config.yaml
num_attention_heads: 4
head_dim: 64
norm: "rmsnorm"
norm_place: "pre"
qk_norm: false
optimizer: "cautious_adamw"
lr_head: 0.0118
max_grad_norm: 0.5
schedule: "wsd"
batch_tokens: 65536
MLP neurons of a small language model. Each row is named by its layer, matrix (gate and up: input weights; down: output weights) and neuron, and shows model dimensions 48-175. Each number is 128 + 24 x the weight over its row's rms, rounded and kept within 0 to 255. A neuron's up and down rows have the sign that makes its largest values positive.
After each neuron's rows, "fires after" lists the tokens most often just before its 100 highest values on Wikipedia text that the model never trained on; "fires on" lists the tokens most often at its 100 highest values on Wikipedia text that the model never trained on.

L4.gate89 [127 144 165 132 176  96 112 113 141 144 155 142 123  89  92 154 127 138 149 153 139 162 154 129 164 119 150 143 154 101  92 117 129 159 112 122 198 133 149 153 109 104 178 114 125 113 138 112 135 130 144 116  90 123 154 133 133 137 122 144  96 101 118  93 149 148  99 144  67 154  83 146 120  91 113 177  99 111 170 101 138 161 144 117 140 145 120  89 123 175 143 135 138 112 111  95 111 106 159 123 167 124 149 134 132 116 141 139 150 144 103  88  99 159 111 143 131 123 111 135 136 112  77 146 121 166 128 110]
L4.up89 [141 167 118 121 121 107 146  93 145 165 126 115 125  74  93 143  98 175 117 152 136 141 118 158 130 185 162 161 135 122 105 123  90 127 124 176  90 148 180 137 113 166 135 132 148 101 142 163 119 116  70 104 139 126 171 132  74 125  93 133 108 132 170  97 142 104 136 122 153  89 127 121 130 154  99 113 120 141 113 118 136 164 105 129 155 154  93 125 128 180 109 117  96 109 148 178 106 110 116 122 120  92 134 109 167 124 146 155 103 178  93  83 138  96 108  94 144 142 141 168 146 107 151 126 141 114 153 122]
L4.down89 [114  81 133 104 140 133 124  91  83  99 119  79 122  90  86 157 127 147 122 128 121 103 120 108 106 132 101 140 140 134  62 170 142 126 162 153 166  89 137 137 108 151 121  87 161 147 169  74 109  91 125  81 112 117  86 128 105 128 100 166 115 124 136 116 152  88  99 134 132  75 138 156 149 111 134 132 148 144 105 145 155 132 122 105 112 146 138 153 103 125 109 121 119 110 113  91 104 109 155 134 133 148 105 131 105 123 129 137 131 119 112 152 153 126  79 113 127 130 148 155 113 183 102 107  94  97 150 116]
fires after: "0", "2", "9", "1", "3", "6"
fires on: "1", "0", "4", "5", "6", "7"

L10.gate165 [185 119 129 178  79 133 104 118 122 129  99  89 156  71 152 105 132 166 114 167 137 126 151 145 141 131 131 116 129 118  98 111 164 126 109 166 165 133 108 151  93 117  62  95 159 166  80 145 125 170 147 122 111 128 103 129  93 128 101 146 159 145 129  99 146 171 180  89 101 146 131 135  81 127 140 117  90 106 102 122 123  84 150 121 132 175 116 125 131 122 133 104 136 149 150 137 108 129 137 104 144 114 139 134 116 109 123 128 147 131 127  85 115 126 106 143 123 148 192 128 127 114 131 120 134 138 107 112]
L10.up165 [ 97 121 117 150 129 158 156 127 133 152 119 164 151 122 161  98 107 158 162 122 124 131 107 131 128 122 122 151 126 144 144 107 122 157 168  77 147 127  89 136 110 141 123 104 107 134 137 130 117  91 100  72 130 143 122 157 108 159 169 141 114 156  89 172  93 139  81 131 149 146 159 159 116 107 124 133  88  71 163 149 120 124 118 117 119 134 134 103 129 129 136  84 151 137 116 140 121 127  89 135 106 124 125 120 135 152  81 148 154 121  99  98 126 115 138 140 163 145 117  99 117 152 104 126  99 121  92 147]
L10.down165 [111 164 102 154 121 131 126 109 138  82 107 118 149  84 155 180 118 108 145 129 169 165  66 147 141 137 132 119 162 114 109 128 120 122 139 102 178 121 106 105 124 107 169 113 124 156  95 154 138 138 134 107 113 146  90 165 146 132 118 115 130  73 111 127  95 123 144 106 122 110 125 126 138 165 150 154 127 131 147 154 141 137 148 115  95 117 122 157  73 116 158 152 158 102 123 130 138 123 139  89 142 109 133 120 117 132 145 105 132 135 103 180 149 147  61 139 168 151 132 152 167 156 122  77 142 139 141 170]
fires after: " ", "°", " May", "th", "-", "',"
fires on: "1", " ", " J", "0", "2"

L5.gate128 [124 151 122 118 123 163 121 107 167 151 130 104 119 144 170 153 152 152 151 122 150 151 132 199  87 170 100 112 123 154  85 156 144 111 115 102 148 149  79 104  92 131 119 103 104 146 132 204 127 136  90 103 149 126 121  95 123 134 114 133 125 119 119 118 114 123 152 136 142 134 116 129 147 136 158 124 143 160 114 107 105 118 137 100 177 124 113 146 107 147 171 153 154 129 120 122  97 135 121 143 137 136 161 154 131 109 131 115  87 204 154 120 136 119 152 142 139 123 120 112 103 145 139 153  76 129 136 139]
L5.up128 [ 94 149 127 111 147 113 120 138 124 148 112 160 101 126 130 106  98  99 162 148 131 147 106 143  90 133 124 115 109 121 131 151 114 107 146 108 131  92 100  81 124 128  93 106 111 124 102 130 153 153 143 125 140 111  97 163  97  90 100 131 100 147 129 137 114 110 151 120 110 169 111 106 149 136 156 133 136  94 152 103 178 117 180 130 146 128 112 123 148  90 123 125 115 101  74  91 156 174 198 100 103 105 153 159  82 102 147 123  98  75 107 158 174 105 116 137  83  95 131 109 149 143 172 128 114 112 139 159]
L5.down128 [ 78 142 139 131 126 111 126 147  91 112 133  85 104 150 101 135 123 119 139  99 155 116 113 157 151 123 102 145 105 176 149 133 127 122  79 116 155 131 144 121 146 149 123 138 119 120 118 151 189 150 128 116  96 135  82 126 107 124 114 109 132 117 110 143 122  82 154 179 137 131 143  53 163 132 125 128 131 153 139 105 130 120 144 151  89 144 109 122 113  79 116 142 159 115 127 115 142 119 113 150  90 126 136 131 104 160 165 162 151 144 135 158 141 129 110  97 172 117 103 140 165 154 126 131 110 155 127 187]
fires after: " c", ".", " C", " wh"
fires on: " Her", " His", "oun", " her", "ust", "ose"

L2.gate460 [ 98 143 110 142 148  94 114 143 164 120 112 141  85 121 128 138 117 192 165 147 151 153 119 130 111 145 144 104 113 136  99 126 129 143 136 132 170 119 111 120 117  89  54 124 173 107 153 161 173 174 134 129  87 108 140  82  76 151 158 165 104 124 125 104 149 165 161 110 166 134 114  87 126 128 141 138 110 123 137 101 149 127 118 132 146 114 169 128 145 141 152 160 117 154 176 108  82 118 126  92 131 153 166 140 165 133 139 114  99 119 175 123 113  71 104 155 133 124 134 123 141 133 136 122 169 156 153 123]
L2.up460 [147 120 135 131 112 162 128 141 130 147 103 141 140 133 135 164 136 148 128 164 136 107 124 119 142 157 134 144 119 190 120 121 107 147  83 173 141 120 121 126 132 158 153 140 101 122 131 105 144  90 124 165 108  96 153 147 142 123 147 134 144 112 159 128 134 108 141 157 137 128 131 112 184 160 114 114 130  72 118 162 146 164  95 148 130 136  79 175 126  99 138 137 136 129 134 179 123 136  78 138 144 105 123 160 120 154 105 125  95  94 120 109 166 131 133  99 157 145 100 167  99 164 163 122 170 157 131 116]
L2.down460 [136 113  89 124 182 147  79  96 157 195 153  79 153 136 109 163 142 120 123 135 104  86 123 107 176 124 114 116 160 120 158 140 112 103 149 126 106 122 128 108 135  89 124 116 141 100 125 127 102 125 118 123 166 115 123 130 167 112 175 106  94 112 116 130 182 132 147  91 138 136  72 100 116 139 127 162 129 111  96 163  78 170 110 120 137 161 122 147 173 123  94 134 141 133 153 138 146 157 115 124 130  56 109 150 169 147 149 132 112  94 159  96 121 124 104 104 104 130 135 118  98 117 146 149 140 112 151 104]
fires after: " organ", "ag", " lead", " manag", " Direct", " agre"
fires on: "er", "ement", "or", "iz", "her"

L8.gate452 [170 136 115 118 165 155  70 137 145 149 155 106 136 129 163 122 157 127 124 122 138 182 143 134 149 110 127 140 136 138 139 123 109 148 165 105 120  99 125 114 101 152 151 119 136 122 123 106 142 126 133  83 110 142 120 129 132 140 136 124 129 131  91 135 144 149 124 165 133 133 137 180 149 119 164  92 141  98 100 135 145 164 179 136 174 165 162  90 104 145 146 156 105 139 109 115 131 140 117 152 137 153 104  90 123 106 108 153 127 104 118 108 155 112 120 145 111 166 123 103  91 148 112 136 103 135 109 119]
L8.up452 [116 127 136 117  99 128 117 142 126  98 146 120 106 134 146 139 146 142 125 156  81 119 148 114 144 155  96 138 147 142 150 145 106 148 150 119 154 109 137 126 163 116 113  95 108 163 130 121 170 139 151 110 115 105 143 122 148 136 130 136 163 125  77 159 152 101  93 127 111 162 171 119 120 147 132 120 147 153 147 142 175 115 115 143 158 141 109 157  69 120 167 171 159 166 106 130 113 131 124 152 114 104 101 140 168  99 133 124 128 116 102 153  97 113  93 111 106 157 128 115 118 154  84 135 120 140 160 162]
L8.down452 [143 123 157  62 144 120 142 107 121 119 112 132 118 152 146 118  95 133 128 125 128 124 155 134 120 131 144 102 100 127 138 155 115 165 105 115 134 128 155 123 118 105  81 121 112 159 132 147 119 108 124 150 165  97 124 121 177 144 132 150 138 132 120 159 147  96  90  81 112 149 133 193 112 106 154  79  96 112 121 133 136 141 159 131 131 124 162 166 132 172 116 144 159 168 107 146 154 136 124 127  99 122  97 106 120 115 125 147  83 128 134 132 151 118 151 143  93 147 105 125  98 132 107 145 143 182 104 171]
fires after: "0", "–", "2", "9", "1", ":"
fires on: "2", "0", "3", "9", "5", "4"

L2.gate274 [137 149 155 113 122 140 115 131 141 137 134 149 159 133 159 130 138 113 162 135 107 150 116 152  76 117 125 138 143 112 114 129 141 141 113 126 154  86 112 135 134 145 118 142 158  97 104 123 155 126 111 158 115 198 118 113 162 140 117 131 130 156 106 133 161  80 136 142 100 176 109 153 103  83 108 140  79  84 124 113  65 182 120 117 111 119  92  93 157  91 102 149  73 107 186 145 139  72 123 132 124 146 162 139 115 171 173 166 135 127  92 104 128 143 133 166 110 159 110 127 129 157 102 112 161 138  87  97]
L2.up274 [131 118 157 135 138 126 125 116 151 140  87 150 128 173 108 112 109 145 174 140 181 119 137 148  93 141 145 191 114 160 149 100 130 103 124 154 130 140 154 167 110 186 113 124  94 146  96 105 156 158 104 137 139 168 142 132  88 104 164  94 128 165 130 140  94 132 129 110 147 106 118 125 104  94 113 129 161 158  97  91 150 106 141 127 158 104 136 131 137 116 130 149 174 154 111 135 131  81 111 137 128 118  83 132 140 140 143 141 114 136 130 134 142  80 131 112 117 137  96 109  87 116 150 127 134 145 114 138]
L2.down274 [157 119 126 158 121 138 143  99 130 148 135 129 105 119  92 182 134 185 138 108 129 143 126 143  89 155 143 138 115 172 150 112 119 170 114 147 119 152 137 105 115  89 102  98 176 127 107 142 121 123 141 113  91 138 143  96 144 157 165  81 115 158 160 109 151 106 150 133 159 159 105 130 109 125 100 135 122 114 126 162 144 151 152 107  95 126 131 126 157 100 143 146 132 157 130 166 129 150 100 137 123 161 105 158 134 133 127 116 128 137 130  94  88 134 109 120 113 141 107 150 128 152 143 137 100  90 115  96]
fires after: " sp", " short", "W", "iet", "ick", " mov"
fires on: "n", "e", "l", "ly", " name", "en"

L3.gate277 [131 120 142 155 167 131  96  79 136 156  87 107 130 148 113 125  90 136 135  97 132 116 139 167 125  94 136 117 127  69 135 105 123 112 161 130 160 151 108  98 115 107  82 105 200  88 137 143 138 148 165 118 134 141 137 187 144  99 134 110 100 135 114 139 122 133 155 149  90 144 101 122 115 141 100 117 129 167 104 123  90 110 101 151 158 165 139 148 119 154  99 132 118 126  97 139 117 198 122 107 140 134 133 140 119 139 107  77  92 135 141 101 134 126 142 133 107  92 120 141  88 180 145  89  91 143 144 131]
L3.up277 [112 154 126 138 126 137 116 161 115 176  42 121 116 119 138 129 121  97 126 113 117 114 121 126 115 159 160 136 141 124 128 122 127 127  83 154 141 140 138  91 151 133 140 129 143 153 125  99 174 124 134 174 116  95 107  92 134 131 132 141 134  69 161 108 122 145 113 115 114 100 119 114 139 123 138 114 130 151 122  84 138 125 115 122 158 132 143 174 130 148 131 105 112 133 106 126 122 114 159  93 138 118 101 144 143 143 143 168  82  92 121 121 126 129  92 154 124 114 121 136 127 132 207 127 115 168  81 127]
L3.down277 [136 126  82 134 116 150 110 161 120 139  93 144 115 195 164 175 136 156 156 149 165 105  95  87 109 114 122 143 177 137  71 141 141 137 127 152 107 111 153  81 140 110 126  93 139 129 119 158 156 121 117 142 154 135 113 135 155 112 116  98 115 124 162 146 133 123 127 136 143 117 156 122 127 156 118 142 132 115 122 102 123 136 108  97 154 109 128 129 119  89 142 105 139 102 131 162 138 101 147 118 111 135 129 130 153 109 130 130 164 134 155 135 156 144 143 128 136 109 126 145 126 126 159 115 162 147 101 104]
fires after: "1", " al", "0", " Al", " Ag", " vol"
fires on: "9", "-", "re", "2", " '", "un"

L10.gate238 [100 118 108 131 113 125  81 111 120 130 138 141 132 111 151 146 147 128 125 154 146 130 160 138 149  89 135 128 125  99 138 158 108 148 190  94 170 172 146 107 118 131 116 131 124 108 122 149 105 129 145 134 123  94  91 185 158 152 121 152 129 110  96 109 160 157 135 119 105 159 116 196  99  83 146 141 120 123 106  96 157 126 119  98  89 190 160 148 134 125 160 117 158 100 134 161 148 147  96 116 134 129 158 101 141 179 130 118 133 130 141 115  95 124  97 153 109 148 171 143 172 145  99  93  86 139 149 150]
L10.up238 [155 105 188 153 110 111 126 136 132 152 121 141 170 117 145  97 119 137 125 136 111 148 116 152 112 141  84 118  92 134 145 142  90 145 166 125 112 133 127 132 112 153 110  84 149 177 139 116 163 114  94 158 125 129 175  93  97 110 115 139 114  98  92 139 157 115 126 139 105  88 140  64  96 167 138 154 142 108 126 135 128 129 126 127 143 132 110 147 105  91 151 131 134 115  98  93 129 161 172 156 122 163 156 134  93  64 114 124 145 142 119 143 143 128 120 150 129 144  84  92 109 117 156 148 122 113 138  93]
L10.down238 [119 131 149 126 131 148 138 171 184 152 138 111 108 107 152 135  79 117 148 132 137 135 119 144 103 113 125 160 113 121  98 136 119 160 131 117  91  95 129 150 107 127 113 138 144 106 142 128 126 124 148 199 128 114 109 120 108 129  75 117 173 110 131 159 154 146 158 101  94 107 105 147 147 138 149 161 172 107 118 123 165 163  82 161 123 150 151 156 116 178 183 136 145 103 113 169 147 112 117 130 178 127 101 139 121 108 126 150  98  86 122 108  97 136  80 137 165 125 139 109 150 161 124 136 107 151 159 145]
fires after: " ", " K"
fires on: "1", "2"

L10.gate287 [171 166 133 135 135 153 151 146 126 103  61 123 183 104 142 159 112 106 119 139 157 167 166 124  94 136  93 141 122 124 141 112  81 172 137 133 147 135 153 130 112 139 111 145 103 147 100 108 125  96  83 123 161 110 147 154 123 160 161 120 115 126 107 116 121 138  99 141  75 107 150 149 130  89 103 126 148 159 103 138 186 124 174 120 144 200 119 130 120 102 117 120 117  97 162 147 123 114 109 113 115 110 145  94 153 112 136 105 146 133 143  81 122 153 133 119 141 107 121 135 155 128 105 102 122 177 147 132]
L10.up287 [ 83 130 153 147 135 142  92 121 129 150 122 125 124 144 141  81 155 131 147 125 112 121 138 100 125 105 154 107 106 160 134 119  97 125 118 136 153 161 124 113  99 129 126 106 156  83 131 163 132 176 117 121 135 157 121 134 122 113 159 136 150 103 137 138 101 149 150  86 152 150 107 169 119 112 155 195 113 117 104 118 139 137  89 126 135 124 111  91 145 128 131 102 179  68 122 135 107 160 153 142 174 165 105 136 118 149 110 151 101 124 148  99 108  88 149 130 141 151 106 111 116  84 143 131 121 181 135 125]
L10.down287 [101 163 112 200 145 133 130 160 163 132 100 121  70 127 146 152 134 136 141 159 138 115 119 133 106 134 139 111 137 164 135 111 138 111 147 125 137 110 150 114 135 175 105 131 137 130 122 135 134 104 151 128 133 165 118  91 101  96 121  98 103 119 161 132 114 103 152 150 114 124 129 131 118 134 125 138 113 211 107 141 158 119 125 148 112 181 134 128 112 177 132 127 122 113 145 121 101 186 122 127 166 130 160 134 120  99 159  94 121 134 104  92 181 174  91 134 145  99 128 151 113 117 139 141 127 129 108 195]
fires after: " ", "9", "–", " medal", "4", "6"
fires on: "2", ",", "1", " –", " "

L8.gate177 [136 116 149 148 117  85 104 112 131 132 153 159 117 108 126 137 110 145 108  90  84 150 130 144 104  94 135  89 146  85 124 156 108 129 138 149 128 131 163 135 108 114 152 133 131 124 134 106 117 121 132 109  97 130 158 205 103 149 141 167 159 115 168 111 148 125 101 126 116 102  96  88 138 140 131 138 140 129 133 146  99 141 175 111 130 134 109 142 120 149  98 102 128 137 147 111 115 110 102  71 168 130 134 102  95 146 136 162 152 155 125  68 120 195 106 117 115 139 181 149  88 119  93 105 105 148 118 139]
L8.up177 [178  91 139 100 164 138 153 161 118  95 119  81 105  94 135  89 111 151 120 123  92 128 131 121 121 138 143  90 114 103  85  96 129 145 143 115 181  97 107 144 109  99 119 123 129 173 103 134 140 118 122 159  99 139 138 100 125 109 148 134 141 122 133 123 141 118 112 112 144 130 163 141 144 162  87 159 131 136 100 105 148 142 103 146 172 137 125 149 153 145  83 126 159 154 137 159 145 146 119 135 106 130 112 157  94 105 141 126 142 140  90 161 137 159  91  86 121  91 158  93 147  99 130 108 102 109 154 198]
L8.down177 [114 149 106  86 132 213 151 123 163 109 128 130 146 121 136 117 127 130 127 151 136 121 124 108 117 152 181 134 158 101 103 114 107 154 125 114 156 131 174 107 154 121 136 106 132 139  96 134 117 119 122 152 133 131 146  90 155  98 149 160  96 139 170 136  96 145 118  97 124  78 125 166 107 139 146 180 104 130 164 128 127 114 114 121 147 131 134 146 152 126 190 124 110 142 111 126 122  84 182 157 126  97 138 150 168 142 135 128 136 133 163 122 109 141 102 127 168 149  88 131 108 134 143 173  88 162 111 120]
fires after: "1", "2", "0", "8", "9"
fires on: "1", "3", "2", "6", "0", "9"

L10.gate416 [119 108 159 154  83  89 134 125 173 129 114 113 101 135 141 120 134 184 131 129 176 162 173 107  99 113 110 159 131 165  90 111 119 147  95 111 117 144 123 169 112 140  60 102 156 139 151 109 103 124 162 132 133 145 141 134 115 141 136 146 185 146 115 146 107  77 130 177 171 139 158 139 109 115 178  78 132 156 136 155 127 120 146 114 116 148 123 153 137 113 110 118  90 159 126 104 118 125 107 148 135  88 151  98 128 133 118 105 111 126 118 147  93 146 126 138 127 128 104 164 141 140  82  91 178  97 146  90]
L10.up416 [121 148 122 140 106 105 158 176 144 133  92 129  73 161  94 104 127 118 165 128 127 130 129  98 124 148 108 175 120 140 128 100 139  91  98 111 120 119 110 152 160 139 137 114 150 159 140  92 148 108 181 106 156 144 109 186 123 124 128 119 198 127 122 118 105 118 151 155 163 139 135 150  99 140 139 148 127 139 159 126  80 126 110 133 147 140 126 175 145 127 113 176  95 116 148 136 149  67 136 147 110 111 144 128  99  98 173 129 121 127 128 169 142  93 147 114 135 110  83 145 122 131  96 149 124 109 126  97]
L10.down416 [ 69 129 149 159 121 114 127 146  71 129 125 110 128  85 128 133 147 125  84 170 103 109 115 123 133 135 155 168 145 114 146 112 130 110 108 146 147 105  97 166 152 149 130 145 167 165 102 133 148 118  95 172 117 109 127 107 154 163 123  97 173 141  88 108 132 130  86 167 114  99 140 120 129 134 128 133 132 116 166 108  74 157 148 147 132 114  85 130 138 159  91 169 141 138 114 133 103 119 192 165  90 151 146 104 124 113 138  96 137 151 119 164 162 114 159 146 141  81 110 134 127 132 125 142 107 145  98 148]
fires after: "\n", " Website", " zone"
fires on: "\n", "|", ":", "w", " |"

L8.gate360 [145  81 148 136 146 100 128 181 116 145 134 107 150 146 104 118 168 157 153 133 128 172 157 160 134 156 129 118 119 110 109 144  89 136 123  81 155  91 131 104 110  97 135 140 134 134 129 103 119 152 119 116 128 164 102 143  89 133 133 107 124 124 126 118 175 145 106 118 119 153 158 118  83 166 119 163 139 115 142 103 150 153 123 126 137 143 111 128 140 118 108 127 151 146 121 119 144 187 125 132 130 124 131 137 165 123  74 120 103 141 100 114  89 128 143 134 145 170 129 141  64 128 134 130 135 116 192  98]
L8.up360 [151 104  95 140 116 137 142 116 134 169 117 118 164 112 147 161 150 139 161 121 154 155 147 137  99  57 183 131 151 112 119 146 125 139 142 140 133 129 127 111 137 109 147 108 103 113 132 109 102 146 128 144 120 105 198 173 153 180 184 171 167 143 153  95 135 110 128 116 142  95 123 144  83 152 123 124 157  89 148 118  99 149 131 119 121 152 131 166 130 129 145 149 134 111  76 119 115 104 140  93 125 163 102 107  95 159 109 129 127 104 117  99 141 152 148 109 102 142 128 130 121 169 167 115 169 156 164 113]
L8.down360 [140 128  95  96 141 125 131 107 100 132 116 122 169 149 107 121 134 132 155 132 127 102 129 159 145  91 169 116  83  96 150 145 107  95 157 109 162 129 119  98  74  97 168 133  87  58 151 148 149 144  98 107 138 141 111 147 130  90  78 121 166 126 136 150 106 121 104 156 144 146 160 118 109 125 143 112 151 136 152 108 110 164 118 136 129 154 115 147 146 144 111 139 130 101 116 112 116 145 104  92 115 153 132 135 103 142 119 145 166 153  94 102 115 110 181 169 134 164 146 184 148 112 154 104 116 123 150  90]
fires after: "\n", ",", ".", " of", " \""
fires on: " a", "A", " A"

L4.gate489 [105  99 137 137 180 104 129 121 165 112 107 163 138 113 102 113 125 176 117 148 118 145 149 113  88 135  98 144 129 124 137 101 114 127 157 141 114 130 127 149 169  99 126  94 127 142 137 114 121  96  83 154 128 168  94 158 102 125 138 149 107  86 115 155 117 155 148 164 147 102 132 128 116 128 127 123 116 106 124 125  95 137 126 124 133 133 152 149 151 146 146 105 109 151 116 143  77 158  88 150 166 129 159 126 105 160 111 118 105 142  90 123 146 148 130 195 158 126 124 107 112 181 180 131  77 162  94  94]
L4.up489 [113  91 157 121 124 111 169 112 145 102 124 158 160 144 102 130 153 134 119 150 155  76 130  89  92 120 119 148 119 137 142 104 109 106 153 110 100 117 121 169 164  93  93 111  97 154 139 103 164 136 137 128 145 142 126 102 173 123 141 147 160 129 163 109 125 175 170 170 133  89 121 155 130 122  92 145 147 124 119 107 114 134 131 159 128 126 179 108 126 132 154 145 109 166 116 176 102 122 110 143 138 118 121 130 133 116 132  77 149 163  88 140 130 128 162 208 130 146 119 102 156 115 164 123 125 132 103 126]
L4.down489 [112 143 101  89 111 145 148  68 114  90 111 121 145 165 168 124 119 163  85 117 127 116 134 136 118 135 141 154 128 107 124 124 121 107 135 147 124 146 118 157  89 123 132 146 142 140 109 100 137 112 169 103 115  93 141 117  95 101 173 143 123 139 108 120 136 117 135 118 141 121 154 101 119 131  89 151 131  94  67 119 131 107 106 133  71 117  73 126  72 134 167 146 147 104 143 117 146 125 166 117 165 145  99 145 126  86 124 100 137 150 145 180 157 122 142 126 102 145 127 147 178 125 103 154 182 114 136 181]
fires after: " ", " (", "–", " prom"
fires on: "1", "ot"

L5.gate143 [185 126 150 110 105 144 128 126 122 191 178 121 124 154 124  93 110  70 135  71 113 181 109 128 172 129  93 125 113 109 139  96 158 129 144 122 128 119  96 106  92 149 115 165 147 101  88 133 122 128 131 121 135 165 103 181 159 114 151 144  89 138 134 111 123 136 128 135 141 154 153 120  66 106 155 111 129 139 151 166 100 144 132 180 137 151 122 155 155 120 159 150  87 176 105 138 126 139 112 127 116 122 147 123  97 116 121 105 138 148 111  96 138 107 151 111 151  96 125 116 134 145 162 148 159 142 155 155]
L5.up143 [106 149  69 123 121 146 115 115 125 151 118 132 142 134 132 119 130 120 102 115 134 154 120 138 152 111 177  95 131 122 128 164 109 127 123 145  93 160 160 141 153 185  90 115 138 107 151 120 139 155 106 107 116 153 108 105 179 188 170 165 122 132 148 124 129  95 130 128  88 126 121 169 125 104 121 118 153 139  99 139 119 141 107 134 119 141 103 123 113 148 159  74 107 133 150 124 136 160  98 133 112 146 114 128  87 124 131  74 127 158 110 147 161 190 181 154 176 122 142 161 138 119 132 184 120 107 114 132]
L5.down143 [135 136 101 119 129 154 120 120  99  82 123 117 135 130 161 153  74 159 126 126 115 119 114 104 111 150 126 113 137 137 158 107 100 132 139 144 125 130  86  94 107 104 131  97  67 150 212  98 150 121 137 119 127 100 140 108 105 141 142 137 119 109 149 132 117 169 135 148 127 146 171 168 159 125 127 147 132 131 123 121 166 147 135 116  95 119 152 158 141  99 163 133 110 130 130 147 144 120 118 124 127 130 154 120 119 158  90 110 138 132 127  97 150 140 179 143 103 125 104 130 141 165 109 113 109 150 151 126]
fires after: "9", "1", " N", " b", " G"
fires on: "9", "in", "5", "6", "7", "ri"

L4.gate280 [126 141 135 140 140 125 147 101 143 131 138 123 155 107 143 120  98 158 103 157 109 161 127 157 115 114 149 203 123 110 145  99 123 117 154 113 119 111 117 135 147 133 125 123 129 123 118 102 107 112 121 139 126 138 118 147 129 142 158  86 171 127 165 143 129 126 143 186 117 103 161 127 133 107 139 144 142 112 134 121 155 143 146 140 157 147  99 111 125 169 139 144 147 108 170 126 118 126  84 179 137 171 114 133  98 138  97 103 153  64 136  61 152 156 179 143 102 110 110 129 111 142 141  89  82 157 152 117]
L4.up280 [116 146 146 114 126 184 105  82 133  94 159 161 144 112 140 167  96 157 113 145 118 143  81 119 139 126 100 114 115 151 157 158 117 115 142 127 118 117 107  98 154 166  94 108 116 132  98 139 120 155 100 148 148 108 150 148 103 108 139 146 137 104 150 118 109 132 177 134 149 120 168 144 136 138 117 109 118 141  90 135 144 154  96  84 134 136 116 121 117 139 142 100  99 132  93 164 140 137 124 170 174 134 134 147 116 139 149 105 142 128 121 145 166 125 102 161 181 142 150 132 125 147 122 151  90 154 139 131]
L4.down280 [146 116 113  90 148 155 128 106 185 120 118 155 137 172 130  93  89 186 141 139 116 123 124 138 116 125 163 104 151 115 143 105  88 108 144 105 112 162 133 113 104  73 103  88 147 135 178 149  87 121 126 169 108 106 180 105 129 127 153 141 125  92 150 156 142 153 125 151 133 130 144 129  91 146 155 163  70 146  89 102 148 140 134  87 135 137 111 139 117  96  98 121 122 117 145 113 146 176 136 128 158 112 138 106 133 138  92 144 154 120 141 140 124 143 126 134  88 145 138 144 145 134  92 174 101 122 146 161]
fires after: " ", "1", "0", " (", "9", "–"
fires on: "1", "9", "5"

L5.gate62 [129 100 120 164 111  86  63 159 116 108 158 111 127 158 107 138 146 131  86 146 140 149 131 152 138 131 128  73 138 104  89  98 118 125 109 145  82 118 149 132 120 160 119 121 103 130 137 157 114  68 143 154 140 116 112 111 148  58 153 161 100 144 108  91 112 100 134 121 145 121  87 114 117  81 119 139 136 162 147 112 138 143 129  75  98  80 143  80 136 116 131 157 130  92 118 101 105 145  72 150 130 148 166 171 102 135 121 167 128 140 142 138 131 146 135 166 133 121 105  71  95 131  94 158 120 155 150 121]
L5.up62 [123 110 151 171 143 110 111 146 115 148 140 154 127 137 131 170 170 143  96 147 155 143 132 153 132 134 125 117 124 126 101 116 148 112 128 124 147 149 131 128 123 165 150 109 123 136 139 117 162 130  97 124 123 142 167 120 153 101 131 126 176 161 121 160 115 148 165 121  99 110 141 149 120 133 130 132  95 153  73  84  77 111 110 109 114 143 163 136 116 112 141 162 152 122 120  89 125 197 105 151 143 134 155 195 112 128 101 164 125 143 155 132 120 152 141 159 103 120  78 112 102 124 151 143 129 110  85  83]
L5.down62 [ 90 164 119  16 121  75 141 167  94 145 168 131 151 127 146 147  72 189 124 117 137 149 119 121  63 138 101 149 120 153 117 159 100 147 125 116 134 121 149 154  97 107 140 120  96 114 108 138  91 159  86 117 123 119 113 160 100 129 160 132 172  97 110 125 109 111 110 129 141  98 151  94  71 126 108 142 132 129 121 139 110 140 114 152 108  95 111 146 102 168 134 154 170 101 170 186 135 112 120 124 140 154 119  91  97 113 117 115 137 102  99 164 155 143 138 120 128  96 143 164 119 146 120 147 146 150  95 135]
fires after: " ", " $", " St"
fires on: "1", "2", "st", "b"